{
  "hidden_size": 256,
  "num_key_value_heads": 2,
  "intermediate_size": 1536,
  "hidden_act": "gelu",
  "positions": "learned",
  "tie_word_embeddings": false,
  "init": "normal",
  "init_std_down": 0.00454,
  "beta1": 0.9,
  "weight_decay": 0.11,
  "train_tokens": 353500000,
  "dataset": "wikipedia_en"
}
MLP neurons of a small language model. Each row is named by its layer, matrix (up: input weights; down: output weights) and neuron, and shows model dimensions 64-191. Each number is 128 + 32 x the weight over its row's rms, rounded and kept within 0 to 255.
After each neuron's rows, "fires on" lists the tokens most often at its 100 highest values on Wikipedia text that the model never trained on.

L6.up350 [142  74 136 152 115 123 125 189 170 159  96 110  82 154 128 140 163 121 129 116  97 151  68 183 127 132 135 157 174 128  57 127 117 133 137 117  98 137 110 166 159  89 123 115  68 131 129 151  69  95 103  97 148 112 159  96 160 173 117 120 114 139 108 108 158  91 161 163 157 123 136 115  86 170 160 145 131 104 131 131 139 129 145 183 136 133 134  83  70 132  96  87 157 150 117 171 150  65 170 140 175 183 112 142 128  40  74 144 142 158  68 118 146  99 181 104 125  75 146 130 108 105 130 123 117 138 164 152]
L6.down350 [152 130 111 164 142 129 172 131 116 122 111 157 158 148 117 135 116 114 164  82 128 189 182 149  99 131 127 125 134 135 135 154 163 143  77 130  94 147 105 104 120 118  81  82 182  65 143 129 197 116 165  99  93 100 165 126 136 155 201 134 164 112 108 119 105  57  95 164  54 121  89 204 111  99 114 183 116  87 138 110 169 107  90 134 189  94 120  53 138 191 124 118 177 166 127 173 176 130 118 116 127 198  97 153 159  61 153  44  97 127 100 147  86 165 104 134 172 162 153  79 114  90 100 126  96  69 165  92]
fires on: " l", "r", " R", " L", " Ch"

L6.up984 [ 87 106 104 178 196 140 116 171 142 201 103 101 156 118  92 136 140 154 107 124 111  87 146  89 158 123 117 157  98 191 106  99  79 146 139 122 115 117 156 153 142  92 145 162 120  35 142 125 114 114 130 105 142 155 113 167 159 105 150 138 131 111  84 135 164 153 123 110 115  92 141 159  99 147 103 129 126 127 102 139 122  94  95 129 120 143 103  90  93 142 119 150 154  69 165  78  98 146  79 111 130  90 128 166 109 112 103  87 153 102 129 183 180 138 133 122 138 102 157 109  91 156 132 143 100  94  70 123]
L6.down984 [121 114  92 114 124 144  79 112  65 146 142 130  61  95 163 151  79  94 103  85 117 112 172 129 167  72 144 147  87 200  81  93 175 169 101 160 101 141 145  96 176 178 102  90  63 118  28 152 134 122 154 154  97 145 143 138 124 101 121 152 116 134 142 146 117 151 209 134 172 132 108 121 130 123  71 142 117 111 110 139 110 120 115 129 161 158 154  97 100 130  97  66 110 103  97 131  78 156 167 160 134  92 106 113 124 175 118 107 133 120  87 134 131 157 120 124 132 142 131 156 128 114  73 113 192 170 193 174]
fires on: "o", "el", "ar", "m", "et", "ing"

L6.up791 [119 154 118 159 126 187 122  90 138  70 208  96 103 100 161  75 114 137  67 116  92 136 175 108 169 125 155 170 110 127 136 118 118  90 134 193 103  84 150  98 197 147 137  98 116 118 121  90 138 148 121  99  69  73 119 123 105 185 109  75 117 127 173 204 118 110 191 156 167 114  98  70 107 171 135  80 149 131 151 163 140 127 123 196 156  91 126  91 143 139 120 116 121 170 109 165  99  68  88 120 104 158 119  80 156  57 141  60 133 150 129 126 166 148 138 143  63 123 146 156  86 103 134  93 108 169 138 170]
L6.down791 [165 146 162 114 171 101  65  73 144 140 143 114  69 207 149 141 143  56 151  61 121  96 174  90  92 100 126 165 118 142 129 165 162 190  96 236  72 125 115 126 107 146 112 153 146  77 158  93 136 121 108 108 149  78  96 128 115 150 111 126 135 136 138 130 168  95 118 141 133 198  92 173 114 150 142 158 137 114 102 131 131 109  62 201  64 127 101 124  93 140 150 151 129 164 101 156 160 131 149 148 132 144 103 145  54 135 138 103  91 123 121 118 130 112 103 169 131 173 117 140  87 144 176  70 109  95  77 119]
fires on: " |", " R", " St", " Ch", " L", ":"

L2.up58 [129 115 100 115 120 145 150 127  84 182 125 152 121 116 146  98  94  93 104 172 176 124 136 106 119 157 115 137 147  94 170  65  96 134 141 125  82 115 184 133 198 158 140 157  92 126  93 117 139 123 150 136 133 190 156 149 156 188 163  90 166 130  81 150 121 110 121 127 130 196 130  64  89  86 123  91 106  72 122 105 148  87  75 111 198 141 114 116 125 133 177  87 136 134 195 143 102 156 154 142  96 142  83  82 109  96 139  70 117 107 133 132 150  89 178 115 146 112 143  99  93 164 139 121  74 149 199 139]
L2.down58 [139 121 148  96  86  96 131 180 139 184  98 173 158  89  94  75 146 140 174 137 150 139  83 106  93  66  95 130  87 129 128  92 128 140  62 109  98 114  79 119 110  81 148 118 123 137 159  92 204 152 196 233 121 118 172  95 155 172 115 127  99  85 200 180 148 159 143 111 143 102  92  63  80 126 157 124 183 139 109 105 122 142 139 128 108 136  97 114 103  90 169 191 106 144 148 121 137 201 136 135 155 141 136  91 116 155  83 142 128 109 177 102 126 159 112 135 117 136 148 172 119 140 161 136 119  86  78 165]
fires on: "ill", "ell", "ach", "il", "all"

L6.up613 [152 136 150  74 136 122  94 130 163 152 143  22 103  95 141 148  89 131 117 126  87 150 136 160 144 129 171 130 152 142 131 122  99 113 151  93  91 114 120 100 159 118  40  95  76 119 104  82 119 189  97 108 106 138 137 192 107 126 125 122 147 109  74 152 201 162 107 159  95 162 112 157 126 140 149  60 127 164 132 164 166 179  74 150 148  42  81  76 143  71 153 100 122 134 109 126 195  81 134  97 148 136 148 103 108  70 145 104 108 182 144  92 123 154 134 157 163 153 116  99 115 139 159 104  81 169 150 152]
L6.down613 [132 134 180 106 147 126 132 156  99 114 169  70 151 139 164 106 105 137 122  83 112 156 155 107 179 116 179  90 142 142 104  64 176 132 171 170 101 100 118  99 118 147  86  71 119 145 178 118 134  91  51 109 167  65  84 126 117  89 139 155 141 109 160 158 187  70 129 147 119 141 121 125 111 134  95  81  90 128 193 154 151  69 113 188 199 119  95 119 104 156 108 149 153 133 108 143  96  71 148 116 102  83 148 180 127  72 170 111  94 169 127 166 175 101 131 186 102 105 133 165 147  97 148 109 115  94 104 143]
fires on: " st", " St", " L"

L6.up330 [102 122  90 134 156 160  68 111  98 117 119 111 153 110 165 113  85  67 149 164 126 166 102 118  92  97 132 131  60  86 130 134 103 126 169 137 109 103  83 159  89 172 126 149 128 111 142 116 121 177 167 146 126 110 155 108 125 184 157 153 100  88 128 203 126 162 113 120 106 149  97 232 143  80  93 172 128 126 129 156 110 104 123 121 118 131 125 121 128 169 145 125 171 106 141 141 114 216 149 181  76 157 126 120  71 123 182 113 150 138 155  93 105 109 157 158 155 150  79 124 120  54 159  97 136 124 116 170]
L6.down330 [ 91 141 179 155 122 121 134  49 164  71  71  90 149 187 130 144 182 179 110 149  84  87  63  99 120 160 101 133 142 112 142 175 158  89 136  58 150 120 132 110 108  99 146 105 131 101 162  88 181 171  90 175 179 127 183 107 138  78 162 148 178 125 124 121 151 156 137 130 179 124 152 107 127 115 127 134 132 124 141 163 133  75 202 145  87 140 134  98 122 140 123  68 178 140 115  67 113 100 139 123 111  82 141 168 156 147  78 159 147 191 105 142 169 127 131 115 138 157 100 102 194  69 138  67  99  71 102  61]
fires on: "ut", "t", "orn", "er", "it", "."

L6.up1049 [111 124  71 213 161 147 101 131 125  90 202  80 171 171 109  89 131 187 141 137 105 112 158  95 122 149 139 136 141 121 108 106 145  94 122 133 108 152 134 134  86  62 110  92 122 103  95 158  96  94 177  89  91 143  58 124  54  96 109  98 167 133 162 140 146 166 145 106 164 143 123 137 108 145  99 135 143 139  67 158 165 166 126 106  64 143 123 131 127  66 113 202 124 157 125 118 106 116 139 128 110 175 141 135 112 134  72 183 173 122 123 165 125 124  85 157 170  56 129 139 156 114 117 161 100 190 126 110]
L6.down1049 [ 91 130 128 108  69 128 147 111 134 157 148 154 161 138 176 129 133 113 139 125  95 123 113 153 120  95 144 174 140 141  83 180 176  70 105 125 166 103 128  96 145 144 107 149 144 160  90 133 169  71 137 130  77 105 123 114  45 118 164 136 157 145 109 149 110 177 111 128 152 102 106 136  58  73 146  90  97  94 101 148 167 110  93 127 130 184 125 136 138 165 137  81 187 165  94  92 107 108 117 170 162 132 144  76  62 142 142 116 154 112 114 176 126 129 207  93 113 125 193  80  48  73  56  60 199 170 127 118]
fires on: " as", "qu", "o", "et"

L2.up1059 [152 191 136  97 167  96  90 141 128  97 192 144 146 126 119 119 139 138 142 128 111 150  92 113 161 141 130 180 117  58 110 136 143 149  89 178 142 133 127 115  81 142  91 157 143 145 176 125  93 115 119  73 112 135 128 147 177 117 147 156  80 110 146 156 118 135 121 190 170 182 112 181  85 116 124 133 144 115 139  78  74 202 105 164 135 105 161 135 135 128 173  92 105  69 152 107 175 106 166 111 172 172 128  84 107 117 148 115 124  82 117 102 146 162 172 122 123 168 154 134 129 153  31 110  87 143 174  77]
L2.down1059 [138 115 111 131 107 134 151 138 148 174  64 138 111  91 147 163 141 212 178 112  43 140  84 156 119 131 118  99 133 113 156 112 130 121 134 149 126 117 125 157 154 128  88 157  60 168 116 165 134 158 155 178 185 117 108 122  93 119  67 138 124 119  70 121  82 141 112 146 133 134 138 147 152 110 139 114 219  94 118 115 148 142 122 192 102 160  72 141 108 191 106 119 166 157  87 154  99 195 130 163 107  88  92 147 142 143  94 104 132  81 154 175 103 110 168 155 107 105 127 159 171  83  81 138 196 148 118 126]
fires on: " Count", "ount", "O", " cent", " on", " to"

L6.up818 [177 112 171 130 101 127 171 148 105 113 153  94 125  93 171 146 106 173 127 166  77 119 118 178 126 120 119 162 158  87 151 105 200 159 117 161 118  97  98 181 188 185 144 109  77 114  89 167 127 139  70 101 124 149 102 118 135 161 116 131 124 142 136 166 146 153  58 146 116 112  83 171 173  92  42 120 116 142 106 211 115 127  64 136 123  82 114  85 129 103  82 145 117 186 139  82 138 157 115 120 112 179 147 164 156  41 115 150  95 151 162  67 116 112 112  94 179 115 152 164 143 137 173  94  90 103 161 103]
L6.down818 [136  91 134  94 121 173 181 113  99 121 112  81 131  47  98 133 182 136 136 137  69 105 140 145 174  99 157 145  99 158 145 110 158 145 160 190 110  99 101  55 128 114  98 154 137 127 138  88 165 113  92  93 114 121  37 160  52 115 192 133 105 173 151 109 124  88 147 113 128 119 118 128  94 128 149 161 144 144 165 102 119  86 167  99  56 122 127 111 136 176 103  99 146 154 134 117 190 160 103 147 142 156 144 165 130  35 128 149 110 102 115 155 147  73 152 156 129 181 112 123 193 113 119 109 141 155 148 110]
fires on: "l", " d", " cl", " ch", "r"

L2.up1456 [125 108  99 128 167 112  93 140 135 108  54 136 178 143  81 143  92 141  63 106 112  97 107 180  63  86  95 114 176 193  93 156 102 151 138 130 109 139 106 137 132 137 147 106  96 142 110 115 137 131  99 142 196 170  59 151 119 132 150  92 148 118 117 121 192  50 122 134  83  97 146 115 127 161 145 166 126 157 161 146 179 169  89 109 121 105 146 208 110 158 104 132  81 145 223 124  79 122 191 105 149  87 123  72  98 102 121 113  99 156 190 214 127 135 106 145  68 109 109 100  94 113 172 129 155 172 128 147]
L2.down1456 [129 148 108 124 152  98  70 101 125 168 135 176 110  95 125 160 128 180 133 149 135 169 136 101  94 101 114 134  77 170 178 118 175 123 150 130 137 190 141 123 135 218 102  65 131 133  80 133 148 153  90  95 129 165  81 111 155 110 121 128  77 134 124 123 176  96 163 101  50 151 119 151 119  54 136 171 107 104 121 122 164 173 101 118 152 166 136 156  85  89 148  80 117  97 136 165 170 135  93  79 127 122 101 111 100 144 130 125 153 127 186 129 154  96  70  92 100 152 107 157 131 149 181  82 149 152  86  78]
fires on: "ik", "ang", "i", "N", " rel", "ev"

L2.up656 [109  74 122 152 148 104 144 104 163 121 140 146  98  84 124 124 116 197 124 170 179 127 110 163 105 170  40 150 151 101 119 123 158 149 113 138  89 153 147 113 210 103 142 138 114  93  93 157 140 106  93  99 104 120 142 137 118 129 126 152 160  90 140 146 129 136 135 114 145  83 125 139  90 112 144  97 113 105 192 123  94  79 154 130  84 116 155  76 125  92 146 132 178 181 129 122 104 147 129  89 114  97 131 121 175 119  58  93 136 197 128  91  58 179 123 117 165 151 140  93 110 183 154 137 103 131  81 139]
L2.down656 [121  95 155 113 114 140 134 105 130 144 113 128 137  75 104 103 110 111 146 158 149 123 126 164 105 142  77 123 139 126 106 121 159 117 135 178 130 122 135  92 167 141 134 104 166  91 105 158 148 120  99 100 153 139 107 152 153 125 115 102 168  85 129 129 118 173 105 136 152  68 156 122 100  78 191 127 112 125 165 131 123  81 143 131 172 151 158  62 116  87 115 151 161 191 143  95 163 160  99 115 139  85 167 153 136  87  89  73 139 229 109 136 114 235 101 100 155 131 152 123 150  85 163 118  67 135 115  98]
fires on: " Ch", "ch", " ch", "h"

L6.up827 [ 65 104 169  73 111 106  72 138 149 157  96 142 133 161 154 115  74 149 186 135 100 133  83 123 177 104 139  60 100 109  98  63 130 105 151 162 182 104  66 142 107 116 170 133 154 117 112 125  72 135  78 188  71  96 135 122 132 170 139 135 100  75  77 145 162 122  71 150  94 103 179 134 140 155 140 164 119 111 139 113 120 140 137 116 113 176 140 134 166 136 147 117  95 154  77 116  78 157 100 141 142 153 133 119 146  93 155 108 160 123 130 185 131 115 125 103 101 125 121 144 161  86 139 102  94 136 113 151]
L6.down827 [170 138  96 122 122  74 106 141 171 123 101 160  83 155 112 135  85 119 180 123  98  65 165 120 137  93  81 164 143 144 116 164 167 166 124 183 171 161 147  88 121 121 131 195  81 135 132 123  64 121 143  98 159  74  79 128  86 148 110 174 135 149 131 131 143 145  99  80 144 101 111 138 131 128  86 143 137  58  94 166 101 142  87 162 143 160 170 146 122 106  56  80 120  91 128 129  97 132 107 134 117 112 130 139 157 162 154 101 118  81 142  95  91 157 137  73 144 105 128 131 111 125  92 191 140 139  94 115]
fires on: "c", "it", "ut", "cess"

L6.up338 [ 81 152 123  98 120 142 134 115 137 123 115 130 162 119  98 152  82 165  78 165 129  48 146 142  80 114 171 101  96 133 116  96  79 156 126 119 110 151  82 168 129 115 109 111 121  58 180 173 160 147  67  73  95 144  60 146 150 115 120  42 123  94 151  67 138 137 120 143 167 164 147 116  68 152 122 103 184 124 148 117 138 131 141 115  79 137 159 143 160 112 121 160 116 127 130 121 132  91 117  98 112 157 147 139 161 109  96 113 103  82 109 162  87 144  51  75 151 100 155 126 134 166 115 130 172 100 133  74]
L6.down338 [186 127  74 126 132 108 113  90 155 132  93 127 134 143 131 129 119  66 160 176 134  13 157 134  81 144 105  62 117 168 102 140 139 118  91 157 168 121 140 181 219 103 120 115 135 130  86 185 163 124  81 110 135 102 122 129 138 117 160 149 107 118  85 145 119 108 170 171 183 146 149  98  82 163 108 157  97 135 142 124 136 127 141 124 102 191 106 110 105 133  73 108 125 141 163 117 177 167 132 188 119 129 132 118 121 158 143 149  67 110 102 183 113 153 109 117 169  67 132 130  81 164 136 112 122 141 106 106]
fires on: " ch", "rom", " to", "01", "um", "st"

L6.up1052 [ 89 124 118  89 113  97 193 155 125 192  97  97 131  83 196 113 154 160 152 115 174 193 141  92 145 122 150 140 170 108  64  87  81  92 125 159 184 109 123 153 108 133 153 135  74 119 114 167 129 147 116 130 106 135  96 141 140 251 134 160 145 168  94 165 157 164  41 188 106 146  94 167 157 116 102 176 122 161 125 145 164 127 113 119  86  70 138  55 133  64 123  67 165 175  95 102 118 113 133 132 100 146 128 138 107 106 129 103 139  91 134 127  99 125 111 127 167 149 109 134 143 111 151 178 122  93 138 112]
L6.down1052 [147 140 169 142  89  67 185 118  77 206 167 186 139 177  38  83  92  83 126 144 103 152  86 136 139  83 106 135 131  70 113 170 129 138 136  89  90  84 124 110 106 142 132 138 101  59 165  39 145 123  80 140 134 150 129  93 163 117 163 154 190 159 126 126 159 157 181  97 123 180 119 128  97 117 144 123  44 161 191 119 153  91 137  88 120 157 141 151 133 137  99 100 126  88  79  52 126 198 153 138  99  86 145 167 127 146 155 111 151 107 133 113 127 124  59 147 150 215 119  89  95  46 127 114 127 150 136 146]
fires on: "it", "ard", "f", "le", "t", "on"

L2.up639 [118 104 159 134 144 105 139  72 120 111 121  72  79 128  84 101  79  84  97 118 126  84 141 147 139 108 135 137  70  99 130 104 185 137 120  85 155  47 143 119 165  84 107 136 128 144 107 115 183 155 154  98 126 140  71 131 109 157 141 150  93 153 112  75 149 140 174 190 151 196  99 144 194  96 167 124 184  89 112 134 183  89  48 144 108 180 121 118  97 198 173 105  96 161 120  74 110 143 110 164 153 161 102 110  89 138 108 113 152 147 112  96  56 159 129  96  61 126  89 115 167 140 224 137 123 194 183 117]
L2.down639 [131  80 124 122  86 188 108 171 128 169  90 145 118 145  64 125 150  60 165  99 174 167 108 160 110 145  29 127 149 109 108 144 119 136 105  86 102 110 103 116 144 154 134 167 117 141 152 132 122 141 112 102  83 100 134  90  99 125 148 101 105 167 171 141 138 139 116 127 108 144 138 131 110 134 100 141 117 156 106 141 138 113 135  90 100 119  96 127 108 112  56 110 135 110 157 170 167 129 144 143 106 142 154 196 130  62 154  99 164  62 144 176 223 141 176 164 150 125 138 129 160 124  51 107 114 151 125  74]
fires on: "==", "ame", "|---|---|---|---"

L2.up179 [ 87 139 129 132 181 117 101 167 159 110 115 145 125 133  79 141 110  79 138 142 138 152 127 182  90 167  92 139  69 102 171  82 154 140 189  94 154 137 135 124 156 111  51 155 102  73 160 131 166 127 148  61 161  76 115 170 159 162 107  76 160 108 164 135 172 195 128 164 120 128 181 175  51 122 181 120 123  60 132 134 178  63 135 142 178 183  73 105 137  87 109 100 117 161 162 154 105  66  74  94 123 113  86 143 130 151 120 105  77  86 119 161 149 113 126 164 157 137 117  66 118 149 149 127 101 102 105 119]
L2.down179 [127  88 144  82  93 143 153 162 160 127 161 135 138 140 119 105 157 163 113 154  87 124 108 142 103 106  75  61 164 130 147 158 149 112  88 114  80 107 119 140  79  84 162 132 130 124 186  83 106 164 122 177  52 159 156  80 133 189 164 149 151 127 159 161 175 151 210 156 134 130 161  81 131 135 133  99 100 148  72 134 109 145 178  72 119 101 117 116 117 211 157 145 108 119 129 168 152 158 134 167 133 105 129 110 127 113 114 185 145  88 106 166 116 231 147 109 135 121  89 114 100 144 152 134  82  41 170 122]
fires on: "ill", "h", "ak", "ell", "op", "ake"

L2.up952 [124 118 133 190 101 173  89 122 101 126 166  76 153 100  73 105 133 137 148 164  94 135 160 221 170 135 163 153  53 137 135 119 151 112  96 118 139 164 113 155 117 107 103 148  63 135  62  74  90 100 151  77 124 110 144 139 126 138  90 172  95 162 156 164  86 161 139 178  65 152 117 160 138 115 133 145 124 156 137  89 174 138 125 159 131 132 100 154  93 108 170 116 142 152 120 115 137 162  75 115  78 114 188 140 153  92 128 108 148 142 106 147 120 124 110 130  98 163 147 102 105 131 180 122 157 156 199 154]
L2.down952 [101 142 153 138 113 131  33 148 140  90  80 127 132 138 145 141 123 106 115 104 130 148  59  98 106  62 101 109 147 112  90 102 115 103 134 109 127 101  81 136 141 144 166 161 125 191 153 126 140  51  80 149 135 175 156 139 120 141 154  62 137 123 115 169 201 116 106 162 134  80  90 146 113 116 135 164 149 137 143 110  99 146 136 159  81 165 162 136 136  64 123 130  55 175 150 147 136 134 185 144  59 118 105  96 103  99 145 145 181 150 102 116 132 124 133 146 124 147 177  67 183 122 118 110 113 135 146 160]
fires on: "==", "\n\n"

L2.up627 [116  81  73 138 115 119 125  78 208 149 147 197 138  89 153 108  87  93 137 167 147 125 102 126 115 109 119 100  97 122 136 121 161 158 123 124 152 136 143  94 183  98 119 121  84 108 186 153 104 104 181  95 169 103 140 187 185 184 117  97 139  83 135 139 190  85  76 133  19 141 133 165 105 100 141 132 138  77 108 137 136 151 159  69 149 135 149 105  94 151 160 127 116 118 140 112 151 119 159  94 143 119 125 136 103 181  66 144  97 134  98 160 112  89  76  90  68 169  64 157 119 170 121 150  91 137 149 133]
L2.down627 [ 93 106 143  61 147 125 144 168 144 146 128 158 139 155 105  95 164 141 140 113 100 104 121 112 167 161 156 100 189 136  63 116 136 132 155 163 145 141 163 144  70  97 180 120 166 123 153 130  98 178 120 138 157 136 141 171 112 113 168 153 102 120 110 152 135  57 189  85 124  79  81 142 146 109 134 130 118 174 121 148 116 148 168 119  71 128  56 129  75 131 149 149 167  95 128  33 110 109 135 106 135 131 158 136 124 117 102 127 107 121 157 177 157 152 115 145 123 102  66 117 147  74 129 135  98 131 165 159]
fires on: "h", "ell", "ill", "es", "est"

L6.up1520 [113 167 128 140 105 103 147 144 123 137  74 147 120  97 151 155 145 134  93 113 119 164 105 111 177  70 110 103 115 104  85 135 106 121 130 124 147 141 122 127  89 131 129 128  96  91 144  75 136 143  63 148 116 161  97 118  79 209 146 143 126 116 101 113  80 121 160 100 118 157 168 160  75  92 136 109 119 113 115 117 106 146 138 111 185 148 152 138 121 131 110 134 124 205 168 128 103 146 167 101  66 135 154 125 184  89  42 191 152 125 138 122  96 169  94 117 111 116 122 157 158 204  78 123  94 128 114 156]
L6.down1520 [140 121 111 144 104 132  83  75 132 113 144 160 145 166 165 156  68 144 177  80  74  77 111 111 166  90 140 113 128 143 157 126 151 116 170 156  77 156 132 161 116  97 120 113 151 145  90 124 130 170 104 138 159 113  94 157 188 142 130 112  88 168 120 142  93 154 106 127 148 128 117 113 113 133 118 127  75 107 127 146 129 162  68  90 153 105 128  59  96 169 171 114 108  83  92 157 146 171 163 169 168 126 171 120  97 112 131  93 117  89  95 161 120 141  91  50 132 115 140 151  41 124 159 113 113  81 211 138]
fires on: " ", "97", "1", "/", "or", "["

L6.up1097 [148 114  74 111  50 147 138  80 117 161 139 162 169 166  43 144 130 216 157 146 133 117 135  85  97 102 196 120 128 191 102  89  79 119 122 146 101  74 103 123 120 159 113 167  55 202  60 149 138 107 158 174 168 116 113 110 143 121 112 110 118 145  65 148 170 111 113 174 146 180 120 185 120 126 162 147  74  68 145  63 108 138 184 120 125 166  91 136 124 160  66 144 130  96  82 163 117 162 155  99 112 124 142 160 135 159 164 176  94  97 119 143 136 164 120  95 130 136 103 149 130 179 105 171 153  90 124 125]
L6.down1097 [150  98 122 151 112 122 123  91 151 138 176  69 129  69 144 154 112 150 160 131 151 142 156 164  74 124  95 182 109 122  78 130  99 142 143 154 178  78 178 138  51  76 109 145 108 126 150 137 125 125 138 117 150 184  89 174  77 145 120 131 183  92 106 148 124 147  90  86  97  96 117 108 153 148 144 179 148 121 138  92 127 176 104 157 151 146 133  76 102 123 110 105  82 174  93  67 133  92 125 161 153 146 129 127  68 160 152  84 141 121 146 124 142 186 123 135  95 114 115 166  75  89 139 118 126  63 160 104]
fires on: "o", "2", "ra", "1", "5"

L6.up854 [ 45 116  81 126 164 104 136 148 165 148 177 153 110 117 126 151 157 136 103 127 112 144 156 152 142 129  72  92  90  93 116  75 121 121 227 101  44 107 162 112 115 192 126 166 135  69 146  73 177 167 100 138 114  73 153 137 157 145 103 160 149 183 207  91 136 152 185 110 120 152 124 126 106 127  82 159 164  40 115 169 119  63 106  92 129 145 152  73 177  96 171 153  80 112  90 102 100 113 105 139  55 160 184  90 126 115 111 120 119 173 168 129 122 158 181  84 132 181 130 140 129 148 171 152 153 124 145 157]
L6.down854 [172 137 181 146 179  90  27 105 132 151 135 114 130 132 160 188  78 131 185 164 114 161 139 115 129 163 103 125 118 164 151  78  82 177 168 144 129 163 121 162  53 141 119  95 151 182 101 137 137 103 171  83 130  78 125  88 206 105 112  32 130 103 121 171 112 195 163 145 122 114 117 166 166 128 108 143 124  92 169 135 206 136 155 172  93 149 152 140 121 117 155 160 101 111 119 180 126 155 124 122 105  96 130 117 146 112 164 112 162  60  76 111 109 183 131  39 107 106 132 143  90  89 148 144  77 104 140 177]
fires on: " ", "\n", "\n\n"

L6.up967 [127 130 103 112  82  93 119 139 116 101 156 158 114 123 127 124 100 112  85 176 132 133 158 120 185  92 124 176 152 123 108 128 104 128 118 146 117 154 176 105  81 180  78 143 100  81  84 110 103 138 159 139 136 106 110 119 107 124 132 138 194 119  85 216  25 136 136 158  76 133 141  80 111 110  68 118  79 142  34 173 105 139 149 165 124 138 169 111 123 153 136  61 166 128 128 118 111 139 121 155 103 103 133 155 180  77  87 139 158  95 131  74 141 130 154 119 138 148 155  99  96 162 181 107 164 121 182 143]
L6.down967 [148 127 116 142  63 117 145 136 100 123 170 106 149  24  98  94 140 124 101  93 130 201 146 174  83 141 111 187 161 185 114 137 127 138 131 107 104 172 114 135 147 155 117 132 153 140 116 115  58 103  92 154 128 130 129 107 170 116 103 122 104  92 133 193 109 115 128 108 111 127 136 182 100 113 119 110 135 104 155 142 117 151 101  92 183 157 141 122 149  94 162 110 123 103  62 167 168 148 137 124  92  62 148  96 176  87 159 158 145  94  77 116  70 107 133 141 127 135  11 188 194 121  80 165 101 110 128 142]
fires on: "y", "t", "b", "ac", "a"

L6.up884 [111  94 121 128  38 137 147 134 133 157  55 103 114 137 153 131 106 166  53 179 161 113 168  93 109 133 120 191 113 167  86 146  77  83 143 162 116 151 186 182 107 114 147  84 130 137 129 118 178 125 221  90 142 163  78 183 157 101 191 104 119 103 115 147 144 166  92 119 102 114 132 135 138  89  90  84  71  98  99  97 140 111 172 126  86 165  75  93 118 103 151  97 182 127 135 108 109 189 151 185 145  84 144 133 178 149  76 122 106 147 162 138 149 126 154 121 173 119  91 115 136 101 144 109 114 177 147 139]
L6.down884 [172 103 146  92 118 171 152 105 186  88 142  74 104 121 102 107 112 147 166  77 153 158 147 127 128 143  85 119 112 137  75  86  99 175  87 125 114 112 152 138 147 135 153 152 162 177 214 133 112 131 133 127 164 124 130 120 116 122 173 135 127 114 117 168 161 140  83  99  69 123 146 154 145  79 118 110 180 143 111 131 107 104  89 119 116 121 152  87 174 155  60  61 118  89 141 157 186 197 105  98 122 113 107  84 161 171 165 135 124  80 134 168 147  86 119 173 156 105 137 124 164 148 131 135 145 111 163  58]
fires on: "h", "a", "t", "2", "r"

L2.up728 [121 102 169  62  96  97  95  77 115 114 150 122 136  63  96 115 143 129 152 165 155 130 102 125 110 150 131 136 129 127 106 109 110 121 128 173 103 166  97 145 174  99 179 131 130 126 145 169 131  61  55  86 145 161 103  94  99 100 108 105 150 165 118 176 120 127 112 134 102 126  94 158 140 137 109 141  95  97 134 157 105 154 108 159 127 160 168 165 134 117 118 158 102 166  90  69 158 133 116 117 123 144 127 177 140 147 128  60 124 159 144  99 141 138  95 123 103  70 106  90  66 160 124 147 128  87 123  99]
L2.down728 [140  85 143  96 103 142 148 137 106 164 128 193 138 113 150 168  89 135 112 203 103 108 132 138 165 108  92 149 119 105  90 139 111  70 166 164  84 156 104 102 186  55 129 154 161  97 107 154 108  96 107 131 178 108  87 184 122 135 104  63 111 168 146 122 132 124 182 133 100 108 190 112  96 136 122 129  83 143 105 172 153 104 133 122 128 112 159 111 104  91  51 219 155 170 128 136 122 157 147 188  67  85 134  88 175  86 159 144  51 112  54 132 135 138  96  90 135 119 140  75 143 143 146 112 110 156 121 104]
fires on: " ch", "ch"

L6.up367 [108  76 134 154 144 107  60 147 154  87 147 127 129 146 131 119 112 193  44  97 129  90 196 145  91 157 109 173 122 169  78  84 125 147 121 146 123 210 160 150 116 115 117 127 100 106 108 157  82 199 148 222 139 134 159 161 123 124 100 117 106 135 138  94 139  90 136 103  94 126 161  98 142  94  90 185 133 100 126 124 184 154  83 148  91 197 202 178  72  97  62 155 134 100 149 146 102 161  78  86 129 132 146 157 139 123  41 160 138 156 139  99 183 136 134 113 147 121 173 111  88 102 130 137  96 140 111  61]
L6.down367 [ 73 135  85 104 127 144 133  98 107 103 137  96  99 141 123  92  85  74 152 115 144 139 141 191 139 160 117 112  64  72 142 160 181 144 115 186 117 168 139  92 133 102 134 166 193 139 139  70 170 131 131  64 168 116 132 150 158  90  90 181 115 129 135 142 137 127 134 131 151 149 147 118 157 186 126 144  47 136 166 154 119 108 126 123 121 125 101 123 178 161 154 105 125 112 132  86 171  58 105 131 132  94  85 114 137  80 184 153 116 110 116 181 110 172  66 115 196 154  88 106   3 167 130 108 118 140 148 123]
fires on: "h", " to", "u", "1", "ad", "ang"